{
  "head_dim": 64,
  "attn_scale": 0.125,
  "final_lr_fraction": 0.1,
  "batch_tokens": 32768
}
MLP neurons of a small language model. Each row is named by its layer, matrix (up: input weights) and neuron, and shows model dimensions 160-255. Each number is 200 + 40 x the weight over its row's rms, rounded and kept within 0 to 999.
After each neuron's rows is what it responds to, as a language model described it from the Wikipedia text at the highest values.

L7.up44,269,219,223,223,197,123,237,197,169,246,142,254,208,135,159,214,213,168,227,251,254,292,207,161,179,242,198,182,224,162,236,162,201,215,206,171,207,203,244,201,259,224,209,142,219,225,273,106,135,225,239,224,244,173,183,212,187,164,219,241,205,272,189,154,171,170,193,125,191,167,305,227,175,210,272,155,244,138,155,286,153,144,214,155,178,231,135,217,164,216,272,263,202,177,218,177
Mid-word continuation fragments. Short word pieces continuing a word split after a brief onset, especially "or" and "er", as in ten-or, min-or-ity, t-or-ment, n-av-igation, sing-er.

L13.up746,216,212,241,158,226,223,184,166,218,239,130,212,176,211,209,257,136,130,182,118,190,214,153,205,151,189,147,211,135,210,162,227,199,237,65,196,138,238,244,140,202,240,159,204,202,224,186,202,227,150,165,189,225,128,208,157,206,146,199,196,220,282,200,204,155,176,263,198,98,200,228,215,185,213,243,251,155,220,190,276,181,107,197,208,160,210,198,168,185,218,142,294,194,217,210,159
Mid-word subword fragments. Word-internal pieces in the middle of longer words that the next token completes, such as ne|igh|borhood, not|ab|ly, prep|ar|ation, Minne|ap|olis.

L15.up530,228,220,195,198,199,215,209,181,215,97,186,226,213,195,211,128,136,276,169,256,221,283,221,151,194,234,180,217,210,143,235,137,176,201,180,191,166,175,216,200,227,225,189,215,220,142,215,348,215,227,154,214,224,236,205,240,256,224,216,211,212,104,239,198,222,242,186,238,191,247,245,245,194,238,177,223,245,196,130,130,187,219,186,184,228,186,180,249,228,242,190,265,190,206,242,170
Word-completing endings and prepositions. Final pieces of split words, such as feat-ure, iss-ue, interf-ace, and prepositions after participles, such as distributed by, held back by.

L15.up541,257,158,254,234,144,195,169,152,242,193,210,192,225,186,210,128,257,160,189,216,114,224,228,206,210,237,199,214,193,189,208,156,195,195,186,147,251,259,236,148,136,183,113,186,150,127,215,162,152,198,153,221,159,182,188,122,220,208,147,184,223,201,164,245,163,241,124,142,200,201,216,156,194,227,196,259,152,229,271,241,186,162,202,206,222,236,240,239,164,229,224,229,220,208,167,213
Word-initial capital B. The capital B token opening a proper name or word after a space, in tables, lists and prose: BMO, BBC, Balkan, Bush.

L13.up621,206,102,174,219,222,127,196,115,193,194,211,222,246,197,190,176,198,169,272,177,196,214,203,172,171,272,226,192,237,212,289,159,154,178,214,171,197,241,172,212,155,185,103,253,173,173,128,165,179,148,170,190,207,150,234,163,212,155,143,221,232,236,199,198,230,192,236,218,326,219,194,290,179,260,275,286,221,195,202,209,193,166,129,220,210,149,164,156,109,178,194,173,235,173,237,170
Early word fragments. Second or first short fragment of a split word, often a vowel piece after a capital, mostly in names, e.g. V-e-jjajiva, B-ou-levard, B-eijing.

L7.up677,288,230,255,132,157,280,178,215,168,200,225,187,193,229,195,295,248,169,222,201,172,184,243,231,146,205,237,272,202,172,206,201,191,198,231,232,244,179,270,249,165,172,171,190,178,160,198,170,234,242,209,267,223,264,203,199,211,296,168,207,227,197,252,229,268,201,189,228,181,118,198,239,126,241,222,239,176,200,304,109,230,207,251,159,148,179,208,218,193,218,258,103,206,240,227,246
Second word-piece fragment. Short mid-word subword pieces right after a one- or two-letter word start, in names and ordinary words: m-is-erable, H-is-panic, K-az-an, m-ust.

L7.up367,239,185,258,245,212,290,190,203,125,230,205,188,179,173,233,216,128,196,164,227,264,159,131,246,164,198,216,220,200,197,190,228,130,158,146,276,203,157,223,169,293,170,231,208,222,257,208,254,226,203,197,217,173,207,148,184,255,191,143,213,128,214,208,120,212,149,198,227,217,161,234,223,162,201,218,240,167,243,234,206,144,166,190,245,245,265,199,254,220,215,139,210,162,224,152,199
Mid-word fragments, table separators. Short subword pieces in the middle of split words (P-ost-code, ap-art-heid, Nik-l-as, Ins-ur-ance), plus the slash or pipe after "Apps" in footballer career tables.

L7.up6,183,132,205,306,212,167,141,160,166,218,193,249,143,206,265,148,236,155,230,236,192,149,192,159,239,193,184,245,156,155,218,167,221,175,202,172,207,179,184,250,182,251,130,211,177,141,177,271,201,89,157,230,171,185,185,195,218,140,180,166,191,201,228,148,220,213,211,191,251,171,210,270,202,230,262,228,168,197,231,217,273,182,135,274,257,188,201,192,190,172,165,148,209,223,160,215
Word-start fragments, "goal". Opening or middle pieces of words split into several tokens, strongest on go in goal/Goals in football text; also me(et), p(us)hed, sign(ed).

L13.up56,184,222,254,102,195,227,249,262,216,186,290,243,218,173,163,229,212,273,195,195,112,176,259,181,241,185,165,226,269,193,210,229,190,256,247,263,198,172,147,179,253,176,164,152,219,196,252,159,187,210,176,203,180,154,170,179,162,187,190,207,165,242,215,194,225,234,260,207,238,179,194,206,188,178,217,185,213,208,191,132,216,212,238,190,201,217,195,211,249,187,212,201,206,206,244,230
Mid-word continuation pieces. Second or middle pieces of split numbers and words: the minute digit in coordinates (122°37′), year digits (2012), and word endings after short stems (c-ases, m-ood, stat-ic).

L13.up416,185,227,295,216,224,228,233,174,173,185,159,100,182,153,183,176,183,205,191,242,280,196,133,215,155,253,274,180,225,224,130,232,156,240,186,183,179,194,156,231,274,185,274,225,214,209,241,243,224,200,218,200,241,223,138,207,161,193,249,206,154,231,195,164,115,221,154,159,244,259,196,217,237,207,187,130,249,191,201,191,165,213,247,167,164,249,223,180,204,217,199,240,144,240,208,269
Mid-word continuation pieces. Word-piece tokens that continue a word already begun, in any topic, such as stat-us, equ-ip-ment, Vict-or-ian, polic-em-an.

L15.up274,150,234,192,198,193,216,208,159,200,222,242,81,203,256,205,153,162,178,115,260,174,229,208,265,291,178,238,220,198,235,199,219,225,241,210,226,251,212,200,230,245,232,235,216,170,253,185,199,210,144,209,206,121,178,219,168,223,220,153,192,220,253,185,175,217,193,176,200,229,234,277,287,241,154,191,203,206,107,149,198,241,186,185,156,240,258,185,237,215,181,233,216,221,173,217,145
End of introductory phrases. The last token of a sentence-opening adverbial phrase, just before the main clause: In addition, As a result, In 2017, its comma.